Part of a small language model's weights: RMSNorm before each block.
MLP neurons of a small language model. Each row is named by its layer, matrix (down: output weights) and neuron, and shows model dimensions 32-287. Each number is 500 + 50 x the weight over its row's rms, rounded and kept within 0 to 999. Numbers have three digits each. A neuron's up and down rows have the sign that makes its largest values positive.
Before each neuron's rows, "fires before" lists the tokens most often just after its 100 highest values on Wikipedia text that the model never trained on.

fires before: "\n", ",", ".", " and", " (", " in"
L9.down135:518587533559509545445520539470493482546498532426522485431512494452447462501476479466510532566498449467425414449553482596456525438449395501478517494522546521502521493406505517566554439461498454479529524499497535460473491432412479527473522573498482434494413508398523443499489374392521542588506499434467496646540537534502432568466504398481462357493482466512506483513424463561469554450522489526429435470497470539528446446535511465565546463538492490477508549517446519507487458516535428578546444461507516571450511510515537519523501497441599551483422395451578497539494515442440543415405504489452470500489522402479559502535462493543614504498497468442567513514495485473398510442455417534540479544447555545508538520493496403561481519484532539445425545410450498489581513532549436

fires before: "|", " |", " ", "1"
L7.down268:549458525560503505492567596468539499362456461509570518488437637560484495424576506508518510522381416534570513535558574476477437519508489518485484418526472541511458489574477503536452559559483421499538593378516494522561515516427623466452512519420495577410435454529467364527522504517555601489521559503494486523509467550537583511502529519565500546487501456468462538488460530515513402472535437426474505513463484370560576599502544519470494467557615502496551543471527536569507497482451471501537501490464593488514502549522466556439519553506474472508561442512471538530475548496528553485507368477546498527486399546428554457486474352535543504474557478507492490475436560468546475397451379539568524475398465465510488519469440497600573407550476511495491491562475444465469534545542532

fires before: "0", "4", "1", "3", "2", "5"
L6.down330:383492498508529607450488498434459467432538564439424428537473554557523481485493536441523407425468470494556531437486509464504529482514411487558593525419447541474607510583451565471490522435439511507472545523540415452484539569506533492500438457461458448593467490464495428499458465472470510476632555536577454442518433498529460451466515436428582479553545439446505567471399391410446479545441562484459624611556514571441424515506552470469511483504559568479450413528509510594477525474535524526575366535526467485585519501500429494457600512450488474506608516554488518489434485491554460485537481494481476406473524510556539513533562623516506529539479490492505570524475400614567545496494546420448506523556524463509546538448560535481509522545511600500452485505503487631567479496425456

fires before: "\n", "==", " The", "===", "A", "The"
L3.down656:487499487415533582507497422528545496546593459509491475479502508468565488464426552502573521525482558544555489495493511525510477531514429543457496583503454464481488497478535444458489465523171455514501507536508442519529497510556470491486463451441547536548515585601468476551448469516431520122482497510577493600511509499489541509499405496485456497489500487499532514530504509472562545499531358466476577507469497507476493488476557483476492532481494494556437499512519506494532435496525511498532534483588477495635573548494527578541464566469481496475537530472561465519542496540457523521518503562523542495515492551469490448426490483489529449501532496579509471470442460538458528524424597490529480515545512470524464435507522451553511545530559492491419492451547487656415482506534495

fires before: "0", "1"
L8.down351:547378580484467413461530435510515494586495472534470434452514474503601531555411554438472541572587416451577495497468422456534513438526487498481545537537460573605548565454522552461467575472583471504476471551558494471421446527474509522483455569478497570487433520566472499482470511467511527570581497493495518412503477551524528505497497502436479507509435514479447427496600484440481518539530528553470537541526526501523541489464543450471458632457446483548491466492531502506584489495550515453553500416488430392478543505553560478537626503410589448392486506477477597429482495505360445387451475487478573474510423452476628606524456584613472504564525483551497441377469532611575503532474484441532495437549474494569488524482501595500420535537493526586528514549476595395460471494442535

fires before: ")", " ", "\")", " in"
L8.down436:513591486521568487580514475464477471414575433474534557475486512539491424461514452551490565467541544476510493578491613472456508406578507519530440547490446538480521566498474536611412528530444489512379511523453520527535464591382518567463514537424523476554482497574505527492561565569531491551458571597507514489525489615549492537520508583573489489496479509519471506550461494501533495569535449384569454582574487432447461527493592522570455459468518480627504503555527577530394534493507510467446546522499520386472463573420518494570548409524466417529548569514510466471496466506457544567485560444496487459409497584511505498586459543473532523403512473502438458547516491467466529544465459524582518505502521508465504594497541455498546528460582449586479533558460507386505516538526524

fires before: "\n", "==", " The", "In", "The"
L4.down548:479519577427505564465425477539534511578570576566489505485540493499582533456451536505541532425481575492454480491474437437546549483540469490514571574531580487514493464467579419492560483450305506503578541477487467440589654564478459492458482449472557456492455541586472572514561522558476543248506569522542493639483534492534550540518558469465481501477461557507485465564473498535560572480484438459418542505511501486523511445507477511530504481449506449556449527534529532503562508456551510526538496531496470490679499560493469558492466517478552574455485475490507480464506429571498574532498509544435480426532479524472488505477545453484504526492520507523463463469453451514468494436463605495492539467512492496554502452518512447454505567469549450525419464451517498651541461505507487

fires before: "3", "1", "2", "4", "0", "7"
L8.down65:524533456591451567486505546446441383560480594554481459461441575490526473569480536477504513568418548585559600523476490481544617485492464435464490550483482446442536491485521453549568535441579499427590518494521496496528446535546584604538497540495452485461452508467515541521531540526545367628413562421490435428484503493493436400530454469436541549438597465459438520509508506516533548521500533490503402516409525426559469585514536555453482477525455476505527567421510502433586436539455472432453515534433483472541492498427452537526525509371494508431529594538486541454508530537598487506498537439420511464459477542455386495522498445487468589539526493507607491557530532469465532587438535532491496488477490503589447533431519439450484447567587492570529483476538511473409434387563487

fires before: "1", "0", "2", "6"
L9.down835:546508613582457586546592430439384438513490463440469450429454542446480561415505472523527462555500457484600561473490480444555474540521416513505432460469531532475605546527601518445487525574601547525513435470488469496505507531586599539508465505486484614489484538482421549445610455497513515530488474433478441450567462540519480452526507407531498570477572560510422503488465449462529479555518498542494514512579460527535508484548553496420526480520390489447521500439501584449441599524550515424457549463557529510523562515483502502439496540575495526576386531541508517531497515511533535523548518539470413553449569509525463465563552414516455561487494453439476579523588509548556445563422521491420510502548470400486420489475583491511448488558519461525412486536571555514586566497502537

fires before: "3", "1", "5", "9", "2", "6"
L9.down459:566550523522506525605527519477431424405456538494517453502485440510540483437500564493566554565600524440486524465569626573461491391455528488438442564508532462492523508505516473503543444498484541479541518426565485505469511494608516556550421510650547517468425429485450472529544485436451543545454547495480402482525448519513546556460598550447392528536473382476457501416531543452513471520439587596432482468455535497534567415556570582542502422527453445593503554455462487515572541535447471454477523465457461511559553485564512466431470508510474555544594589515472526546508476509592499492554470492468452484494538485485511532529475451526494545519428425570425454469582472457484455593559482473475404421478519478494472549492477517476439393626510450563481398438502495578436436527511452

fires before: " |", ".", "0", "′", "2", "-"
L7.down663:463560568425565442556477432474456548438433537517509479463528447477444478420568491549550576484451491509493532512489584543472551459510494374483552538558581525543485550535561455545482441531413519615505475541452521573443496480528491520498498499501600450417489468508543478450465444589490556425565509557543555444472549547523618465533483575438470516475493484484528468523528536560549495517482489558444430404542473454512414545399507529514511460484380435451382461411448451475499492489562520394466522576549616570476462529482495515405567606540490568557468466453559543409523532469474552519547525507473485438595539452454522520427553453479444515513565566557536498561487545491520535440488529556437488578426404442496494424618456454494560477514461532502447547538518652431444549589480478

fires before: ",", "0", "1", "8", "6", "5"
L8.down595:534429488512494412410481517450525469523443467568581469436501452556520505475428454514415435470391424499481487534517479467586504531499462430479447475524458452481557557540567481587434499443577625487528479440507405513409474561530446431533508506501493480441434587489547462469518457587535544395434500501449551410447487536414506462455460525491496480405509512456450509469445514504516461479551475514581562393590520479410504453533500547589458441541454532458541472629586594531404590455547520441503513465459479391483515492531481458548456537446428490572596560551483569472495550471507443480469487568491554489490522474515407521486517579550487467575443493471515549495511483488515487459415542419471401488473563511514483316441501479552560468550395535480491559493500592503593410466433511

fires before: "\n", "|", " "
L9.down708:550540404490448383482520441521498462574461462412494500481483493589427477461470475609452441508477413427501514500536496486483494443497515509472472491450462541513472531571473604569449536560535408527492487545406533469442419493474493505446493443524474396553493532583436425547683514492544454381445579515575528538506499527539529559544478548538489555571548564474466482415414479445439497501399572424565475433533516487456535478555550552473499450537534462538495492575527486566461474489523503504519562521531543528415513472483602429546487495472539495552480502539487464552440445471520537419561597514492382514530528583527445550523499466555386474401480391562420521525446550537548470545568432525453377528587435477495479408543412444498489479536530430523521528490530525594513480527519502

fires before: " |", "0", "%", "5", "3"
L6.down582:568543524489414432497535415475545529504481527497585502515564505532495533465422511516441505555456407482500424433502556550485502446389581461546454507501544516474504492499432479426527455567534504517459431481474610446495447463539425405545518514563544349449532524499562466376427589566514508523527476570473506531393495605491529479462526520491525471479553520454527513536588533574450510511538591433558395519479509344552538528499524522574481513472471442426527515484506515474483513529442570553509526423542535482516552486472450465544454587512522430527494471539501488529511495505440552564462542490613553525558546511533452507493571518541538434538412581505451554438478532456465482388486514486448431495562537383486423465568465444435499430503422528543512555516473549559532465540458445

fires before: "0", "3", "4", "5"
L8.down477:424512473491449588494463456461468504518439442527560483553398522496472552586494499509438454567450475574620446498520494487469571411486507502522455504492368557482487528551570497461404501511560548384527521443540435505495561582576556472483447488534463520454551533496579391475435414475493499395523489538470432497562472486611428554449483541554535585542554433480496494478544509478432372566485492496510573541579516481455437426520455561470519541485529515570575548488496422462517501441451612455479496522464530506503446521497455460527587535567652427464463465559465468496509469559483547426447560502542535446473523567517461550414498649577519520485563510538523499526366496520427458458441423434511438534592527584476467507549525470477475535553482515492439553561520572603476470537519519

fires before: "\n", " ", " ESPN", " Best", " —"
L3.down391:523530457508581437527510452509512478534598550506538487425561556586498498561434456566506584489570505447481460428520485478446559545474553587468455509526557532461495471524493502541432529537550485667525516502499499468389585575522473504392508525531517493433412488445458533483538468467517494433431546471453468557474568443512492570580506464618413521538488437465438445417427508487531531476440509503483497478571612585493571533443533490519497368501527557608567405440533538571492503452523430493554529554407421532532620496581530474554534524532580509458444513532485423493445489577510461485543423474434537528541580565469496489512425438513469463482492508488527540462495432487419500491390491532486510496572540453456436529485469480470458511553487600528522570524525518547564566526451487

fires before: "2", "3", "4", "-", "ano"
L7.down750:497458499545535517396500443451512534537539516564626578523534524523617499420456417546552469472426473508511542508451500518547591484504469569490449449429509547521554445502561470578561551530580584544474427473461486429493460495625489480482490406499470573433519409520454417494525471517537479526458465439531546464438465584543535451529379485463539478462541501439546537400477528427554535478493326488481515518599534627501493350501566394487533541533484543423440497539506500497526454507410513575459536469591511531490475537602536502470563508508485523504540469600539455476563531479566483573458553531477429440598550453482533494536528410526516491471486466513443541395513499505608598530533456477484497535487475428530469502532396561394551501493488477477530404556435483518506545539442523

fires before: " ", "\n", "-"
L6.down427:432553563516492454506613402506498421394441550472491561448485383557547493553408536580477508507416489517539525462545479458491470527425426524520451529413566477505534558530413487449478507380365434548437588525559497479457569476522538485503481445512460474517503469451491536492441498412519468443418521491527496575512459456572582493490544494502479540531372568547526549447463527643467525501479424597447535569436475515492541525542476385455471440519538573513439424536551545513445402486544503476551494452450501541473507560423601528500425470511515519535554510546527556493452533434488463438546388503524546554541416561438485465520537479510507506520577459512520537500459512566495507372538510478465484474411518397501508455519603503507416576466508450525524473438478521509568531589562520

fires before: " ", ":"
L9.down439:514402521497510477504487444497519486386509511486452499463486561561456471456525561501545421462537540522488517485569512449462428550548505520512497448592524467534441488430479438504504435593360493445562468470483446594504480560566552488509571486529513485487541434474571539496531545434497495485580543496468533466512450499390503547524506496543446551443505496599411602400455553446497557528463534396500480473503518487411450563537474568547543499497525544618429614456522411524434460441495459480509597471545520435420450415450503525524416508548549542612450601530472510466499485450465488513507451509472468572460487462452607609476488445381472563498573539505684483546544552490544476567598534511441516509546487417508481462466603595550528553510553496527472437504466492467374565421511516

fires before: "\n", " The", "-", " He", " In"
L7.down426:490432462488464492470509528497499500569450534458546446520451525502431484461478448510499475507538450551478528489567495573533474493516477452452470603546556488499499471546509380472507478488255560502460414531404527504476460496501483466483530469546471461540406489450562567470494536479443505284435550480487484474594510485489391474527460518503433487495395407515521491492546465506441518501443505514524428442422499504460578562550502507479496522434537474416467475597471445504466520462621518460448515428495490509519517498522547487513508420496493421485377528484533467475533499630443457484551431458432346477471501498444485457423578377532499523487540503525480500458442453499570440525443484546497582485508583476511506490493504460428428512544463521512498409491606381599516530524512527

fires before: "1", "0", "2", ";", ","
L9.down194:486518595525396442489446550495467532540405454527556431515510561484518521504500467411533486418473441565588533523481466525448599591611582483558508523455487430549553575515450480508505498434546520487453497554538479509513597492520511480471401545464546460530551443472456450458456565569550431529521515527554634511489531508513444407452518512518526572511490590452452411430542492420467633524456417479501503555403473455474472485512421446379502562574518500465534542453425504450513499548518539494529529518415514503436470535527563449531673552469542515548502485528527505504426486497514458562473539494495516428477493463546500495563596620490485530526515432467459469489377553515527567503509442519478575434509424460534467429565494430541432580526498468531551534411538451422513502495442449

fires before: "\n", " The", " He", " In"
L6.down35:456564481499456545526466436488491511568593511492501485521452484443536515482495550410530543564518575527386535524485500535530530476474466545525540535521490520570489437486541432475514486507296521589531504556633468444542418469544455528524514571456461449537543532495472498522478506516446435336500490438555532525576469531449551496427470477477472431536489457519531493494421445455534487471464461462546503539488483507547510449442504521499453548493534486445418538562479524484542514463540518496528461462547495603612492505513471478576442544416502516478446502509429554496481561666504531601541492530538401504475458449483536516532531530495541479556464502535469539509393433405437458518583569438507517568492521480535416450464467497487491554475548470440498571478456459745477497567455510

fires before: "1", "born", "9", " ", "2"
L7.down267:528529481541479534493506534476517524489425473480437479408485565365492541538473487509413454564545499485469496465553500390608592507492532477452551442474487510489497594555490534521502428470401452456475603538451538462447494598485496534503479538545512456463420600445455491510629522467353549574535530513416438440487427477531476575503565497537604560484551532543473589457508553512456364543555546466493464490540607461462533438462445486473508505447543581439486514531446502539492490548522489460530553526459600510566500462428457462466415462527500453442588497545464535522418457615518521393550489491437393512530503519447485443599404588493559520453527473513458574587426526504509505543557528486505589535549432551520521526455442569437475522513462549513465566453529405577558498488419505

fires before: "3", "2", "4", "7", "."
L9.down76:464608445371378505584514479556513532474613545512509481534516563489523511448510540507527574549493630476469547496575509569476507561471523445439484534439603516535486473449466460539502465441603590465562421521523527515508507469567508548386446497504530536474527493485526487554494497543492483671491457467529584432448496486509460473515473415448409448589442505469500531426547464507479497413515371564519529582558470512528463494495462533418450525491494566444475505439522536570566533539503556530470444538467500513444522514518524440485616607446487460502452497486439549444476565447598412546544454499508487493515499479510482545527513483440555479624433444502528494596642473455497548510647480486529424435411526535456569473490458370449456422468510516508588514521428450557405507465429521

fires before: "1", "2", "3"
L9.down778:529476478487558496394485500470472490521591509520564456512540477515529516454443534517570462487433534453564492517540403560557517472495496525485508472426566502521596521434543574505524497487568483513584516600471470504515540477445545505442454500495460489540514498542472400536564475548553423570578524434598615595486500549469533451511517498462455500520419542493484510501445488397565574445544434608470580488585492497521536434516439557525392512508537467448510470538457517470523462509476452564510478495504500565532538487432500496527515566511489609390529545512507546486494481454399425508579422415443533501519528524434513539460646496490498534544600544437492401552499548537478520509439541545502546484474493482489540573462402333456483451452473504525522447356503532493479517458436454

fires before: "2", "1", " ", ":", "0"
L6.down378:452499604455438459485507389525467475457524514477569527583449444508525571464547508469439416459417486588476499551463421531495479438479429550484607505534558407437458467475524529528461445430340433507536491500525602381533474496498496549371622454494503512506511499581473528540479515492466536449528551476429547480541460421520550448563500441533455559556473473494486476462509617497516513422487487489530529421541560528455444474484572566420474516518528447552466525457476441457460524365429596477481541483548509534562548457523520498503562503491468510465565526473465472500570493422524486564497536420503444510492633373434469482483603517440380530529483503476504525543428525529414565487554457459457563497543509482568528418524482492553456406530422484450478628421509615447484494509483459

fires before: " ", ",", " |"
L6.down503:418417643507463513569584474502468622480438455568492472445489560504468519499539482413466530540412373528569501494485462475439496488541564507595544502557504460564500480479575486537499477460477441493484556413467526504558537367495560498487345564469564411449509530421527543553527473560520504545502584541530549452526489425500553487464604454561469447493469494433458524600496452588521443527502432478499533479498506594468518412438442488493527509536502431477529495527509506485617485474453387514485439593448467451558483571474441474490505506503544455544548485550460639525558537529536525489516444517571503454484496535467525505418495542520453456483481525528427429502518465570464498607496527549486452475490470428520461453468519478623500416434457508507523493561561490456477550488603548

fires before: " "
L8.down924:521512446497449511526440422510547570469493478500484459575470522424459503543454422581501435580464578471506480487439546601468439584490474465538448520513511518463508596419542558507561439456627426514487542476527485513514523571592448521507564479529446458476405479505481527525396512455487483453428430436467462484566517453527545490526474581598465552464500514504491445482414543513540463572539486537570423440437493405423427548428541546451481430503492450558578563446489523407504486549491458480566519426510456417455493503548461580483410519499492506407551576526495468526519499490444515507505519538512410436476464495592551443437530461590556544451483513468593488480512450494472505553597380445530396508467430450425499514479496514528447545401504546532442550483406421498475588521506574

fires before: " ", "1", "2"
L8.down880:536457530501522483605565442521508543379451475539518462546462528505512544430557487524381497537581541571500561487421519399436521531453506461504457516450414490456418602490531518559533479597398475533446490445490538406610472588580558533470432544531530548463511471455477407450533531439558513408388545474466604543554530541535500518502528611455505588487467557542481482460446502469546461473546524497538509489495502406518590434476531505566436481574487494571448478508564539530461418526415551445551462495476503476510465569513549455478541497479510507514490487490562477543396448498546493509506413426416468541543518498479434516448442602546506518550525485601397456504443519477421443441454501521473475511509495493498511479415557473481494563588438566491450479519455499485464574469584458

fires before: "\n", "|", " |", "5", ".", "0"
L8.down666:571584453504508511392512464420457592505315400509531501489416512490427480480607475549506575520549500530477469427501513447536479482503530561443490480443463380534501545547365463588493443573479516533518536527466520526485474481392560431481482514511485440504493571512593400442449555517438451462459484495506441555548459565420522521511498617589580536504473574504494520523529447486575501521542480437599447456556469558528454493500473425437486484498541519561555373447568572444511428509500477501427547528480435442478520381544582484458497500489511460455509495522429506492473483563467534509495545484513429461581528640558525497498496476495470535429456371444436449476503572473520484544466467453464458548516483524514493522462499554460540401555472486470495506480499489411502500490473419

fires before: " ", " |"
L9.down420:423643546575570453454530515504459434569416512473489513472511417498535561537476452475502462588490472565500510494509485485557528529470502524457455544544499506463553486509525533549493490577498442507530579470535556541488585461468473629476471451422421482489482560522577525495525574529537480346466586500434497529488525565517494468459492490574436505525442585453522529427531470477493430584431449523491506550509504505426611517482468439461517409509543561382556524606462564524512531439520471487459495489460574501457558489599549489514425481578505611456536570501541461546454501581512466398507500516540513443520542510519507418492471388464562463466401560503471458525470606556455534498469527468549494463448529482479559433498522523379495593470559422462475478470448498446591533429513364

fires before: "\n", " "
L6.down944:488516411435460501508500443475553560443570541593436510523542401466578554462543524538419552494530465500494448588490395472479499495495516542447577665498516489446541565541470508487487563496405547563482498479461460556426525505601442488501532520507472467528544506409522564544467539574525517354498529496493559550465496512625490473528582516620572525432439496537538541521410473472535448610513448522467536472571459500523485510494560494455451478447500469550510511461522554588506546533554444506568525512493446443413498402431526499545447509565557501481479477426510444551500473499394511531419481455459579589507517559526521472513616418502528516447543431498577532479572478552502491528406470555559393584535472569500488464520555559375503438483481438445462485529431551445503539452535529

fires before: "1", "9", "2", "8", "0"
L7.down220:453526624539466437391569521611517508502546508524521478422467482519526440579465505522430486562600492517518592560449527483499474503570548471576496503506516507470621512501561532509516591440418397492515462528576597498429491530561494444522511627501578456529431459523492510477410548384545465472550435485486480425514457534499551504451490523509465508515461571492591435534575495477444419498512553470401482399502423579469516487583484519439511609483535538497461439495468535484451506544510459502501482550504547449525571531455426389570515494501506533509536476485545537621516442501484464607565466614551519529497498540523516512436551529562607477463479426494433473526478518551383523511457444467502555431431463452564552460513452505533509566500345535537495516489398495556481459516465489

fires before: " |", "\n", "0", "1", ".", " "
L6.down904:447546461524510443395513453454484489512434557423586514517537442556553521508517490582506512542444402615607401545509503535540469499528489540412490471503493577471561555517528550567401591467431514509414526523512546527483598525477561513442505446479573482477462565488504516435482611481459572402450576464498484525503536506505520447472499620591546540483462565542419509592499517575529430641394478529511491514533555521459477534501572489442479523445376477561570554429567516461486444491517516536524502579529536459489538512506450502543486466523509471397469529557556518522515517513460549420475501464504482494563462561540491522460423492514525508428427449530577515522555507482419582436496505524511509472338547571429523464487514473613597505515543496453472478451477420497427577527487515

fires before: "8", "1", "9", "7", "0", "6"
L9.down44:478488422521489557400471401436481548518513469513496483395506463550392496595421544582524538555562458535520405595494369467535560542486442490501500484479512586491498559509524445464438506514522573566536446452505589479484547501437531548470546445588507516482471506515494486466507458518526348420515539471475421405485508478531430508511488571446530496505473554430508484513478585541454505509483571585545500528586498511578488520462512427479537577464491571516418472439544419488445546390438481435527505462555474593492471527524482497518482489416470609572555568525498445444537515547490453458452535544477527518539534531551462465498515563470503581564320403528443485421451603519480489499558518458501486446500485508462505483496569567495451465569439484470633551479521442446440486537485499

fires before: ")", ".", "′", " |", "″", "1"
L8.down483:443487458516573458482470479471535460466412557527492525386432439539485498534486602487454505519482453455436483608508542487412549594431524539485448534488589501555541570564460492541523542426470482481533514496475400445526553571450530456494610504481517508585486374472546434475477526474546462476585488472502532525473382575492420461506565507592380553408494445492499439575376498501534454422479549553484486463403450595473460439487546454498558486481466476456629499521475532635491454536539457555587450478500597521432460367453503472530543430529459583428393509524543561326492443467528542450483394461424527541501411504476503494527446531491506559509513504491493498539466585530539510527439474489512468559547549417536465515486561513563481462478488516562451520417450521476534518440496510

fires before: "0", " States", "1", "9", "2", "5"
L3.down90:457481554551397461526457558502481538578524464509375497548538432500481536455529470545622417518514448459525487622529587530505475539521478544440453549557518465526575454578544471476564583488421595447601455441511520508542559626542476553527463459525544521414517502585462558488566580562501507562460560516555489523370407453494396506522508445464520423442428405466513421453465543453439510541554428503568492500455504430468484483486504429517445423513474492499522424487517510506545463568508594454565469520483525513525466512511469576429569484479514458477486485599515470551488535505531482526491507560514503480504473473578448423467561624524576498473449548505538521573430354525503440536556496514449574447579447493518450513448552485394510494423531628540562499512523492488410493488462509

fires before: " |", ".", "2", "6", "–", "4"
L7.down1:476519479521547501518478471606453410485485498556469552502423478549534436539422610498512485498577467456431520578568495504566490577585549477487548499488494482525476525515438468477579534524429438434516509553562513497432623547489492477423469549517584562487471519581519459524468522507564501434446443543490565654452436558493534448477477495532523407512503444475581456558493603455491463584628491516460495473556489534581486534472519571439472441553412525445529541422452604539474509455458488508552439344535493502560511414492415479473443545510565535504530520445476504504494564458454485502418443558582553441457531436529498457493510512463454460520523515560552559526464478532469521521315469474470545417539496450507474488474507497538383455437425438396456552513434542483462441501431460

fires before: "\n", " of", " and", ".", ":"
L9.down431:490554536528452604406427536498507469602435469437539533531570546511448525510464442496530520568521493525471584444532511532527462533466538442474524607517546500502527544489555544573474532487563460491397541492390553491536506434503534480502536570559501521453480429537563475529576527499491503596489484455421430576485563523383452585486461494550527465420511464530467513496437541453404492464458513489459533438513502522543505519522469512431635525488514485558542366534430459545415493451480401426556485453516499498489459579514506446504530473527468515404532439441605465566587479572556497557523528391501443456468530412414523497440430414474430514501475512486513515444448535505497466533418467552554440554553462492511468451463541454537432550556522487526509439405508448470504487575441475

fires before: "\n", " The", "==", "-", " He", " In"
L6.down784:461474502460552566506493512517500483542460432487566542511535517547502555432474512501485477490524519540528477473412444513457586491528421437559507532471543497500502495464580417528501529477321541544512490487524512492536526593491495443544541517491595513547529514546486555486507486532470536103537406486537490541490609450565555563493531549408492515516405482487495413512522451504507511483564433477515549478459495506460492475585521530426468498437508512513503591507525519564504449544569503498470516517506468490603428560503460528556493521556474561378537532501494492506495516528483506517508522581461499494598455465383430607585504415511548535476514497506454515455476437499520493500470621427509539567408503525508506480453468536444456494520454524516450436470464516545474530535552555

fires before: "9", "8", "7", "0", "1"
L9.down168:533518491558523456523539479524455565472386496505514556457540544549544445511504498500523486492548505511519493506528490517537518458463426600428585442485606491475512440470514499466558512470562463494514460426424505509472500474456569423423451496569526480456468514508527543469525477504523603631393523522458438584580534584472513444494526514419376442493489493486538458424644467464432617441510491499484470443551445572555532463562577482479505464500391466532420501546522461537526530503549488442437392562485526425623560522490595533415460523579530506485456590513473429469607442542539482485654525481555433504434433546463501531492439555488475442494457502457572390483558466513570499453549413503577488532606553487539523445525462444500561492488592541510517510489542474476492485543519411

fires before: "2", "1", "7", "6", " not", " |"
L9.down427:479572510517543598388529598503503600494587461582551469488505531420499538469491425467555498490473513467458595489526536473465499541518541546498545501549477509573472500558522522588402466524529368533441544575441512535462408394478488475510524547479451429484506488594506410555502502523550502615523517517495510534477417593540373424453527484495501516576509497482546461441481493474548572512541425472434609556562427510454487426448448466530463507451433424389505390535452497476508601517505523415482416570505536578528544487495474422514575455575463393598543488448522544490451591510539551550600530480471475481516472517520455495528505558489544483462590433510483481558501462461478524519494459444476450437378548458498510509443464489357502548540417434467468492475465468466442503531382485

fires before: "0", "5", "2", "7", "6", "1"
L6.down610:497514555507526469563516514555427453491450422495643533571496510592523563543479433497492546627475611408471443501527482560546540480446474644451491410573377456475471406498562437433464546487428490452548500484512471447606556477433458513411473424476436560546473455490476466557563520456461518450491505464377498505426520481526579493538478531582457557534438460457450486448515466546564523501516613530365495411491425502452541389506492538447494514574472493394506517528484519511518474487507456514429497585462472477432561466561488555390599604526515438496508517501494570559493508558541554495550584587442493462495533488462480516521537445514500521451498468598466514489481496528515539458475600494502516476556483407496438496462581525493434485479422507543480504487531565546547468487482427

fires before: " ", "2", "1"
L9.down209:540525569484530440412485451489459606563453491533361541492498453551532533538495551574536513535552528484487452543473508476419464502565466497455464585426523437577500511492480458528486522541451528545557494443502441397512537533603497520533534493503479511541522484448539483527464482458523456490475488456506510502461509504567561557534514634520448527522521449536570440478455494544485527526427485468508472508485463550442546474468498538488573426456489503543430540497554433468391574581426525380548523435546461472479531448460466501494455520553559489470519485444507441481549453511459509532459520392533501507542551492513572576598546533446518443473460597510566418551515510557422542514489406414447451302471520464514443480561506553476546482471462542454492501476403498427469610510447475

fires before: "\n", " The", "-", " He"
L7.down209:431503471474578455482559453515555493506436561501455426453529582421479450544469446463522493529478480537486456488572482557535492541468496500503587561523460453510525500498520449512426516487196480479502540536482561482559489468469457470523501537440564433447503462518568579537432538560446494157573545457598472433524536520505433448492451560552538520553390473517514464517546506544459515518495545537491563479529396464539500506515537423489522463556504498435430501489395504489512456494531504534480498468552472552529444489536554528546475490530483580372438398597519440497557472495516448496582455477460428455504397482471535483540555456459466512520507567563530451512505519488465482476483494550498562414538500516470490572503462506487523520471450478483518531498477522566529547571567536

fires before: "\n", "-", " The", " He", " In"
L7.down569:539516557482557553485454503462469517596520513468571553432495547433506461442443517458511567581560555528545506585505533573474515428499447504485491533533481513382466509508546378551452494523262439542505439508550506494508505572430417515453541450519583499452474581447461512460508546527433538203487564542525498568558562418451515525473473471474570465488487510583565483584463529514509473525529507485527515455511557493520485451521531437541546544478439540576529471486458574477488484456523395569489581544460454527562446535523512602571392519531460521457498377522524501558484570592446483466488517456493489484531515573470536468515522536513510505483479434484581482514471460475440545528551532462545486483520573479556543445439507516448523532497458539498491471475446529641503445545455594

fires before: " |", "."
L9.down5:464442563454525501470513527474553447564332430511419476546470482583481594516519553469512503481538489555452478616442521513577597594487559539524457582465500647518448430525456513498512511377463518439471551524471481455526620464575520455511440382506485530572509595546536487462521439482558520397515514509494495612363396518520525476410476541478508530539566417555479502531513522447559534528560469478563527542482490511489533484390506501435512505458491515511477455525407592538517439520596536475502453417556585490496447437624414536513454486513571444532472552488458512524566494445583541489484449560534512533440547464460447486574526496448425557519578508484437523411522543534544503427524452482425511477562510497520510503508494513508477463499581481514593551454518539415453463424524528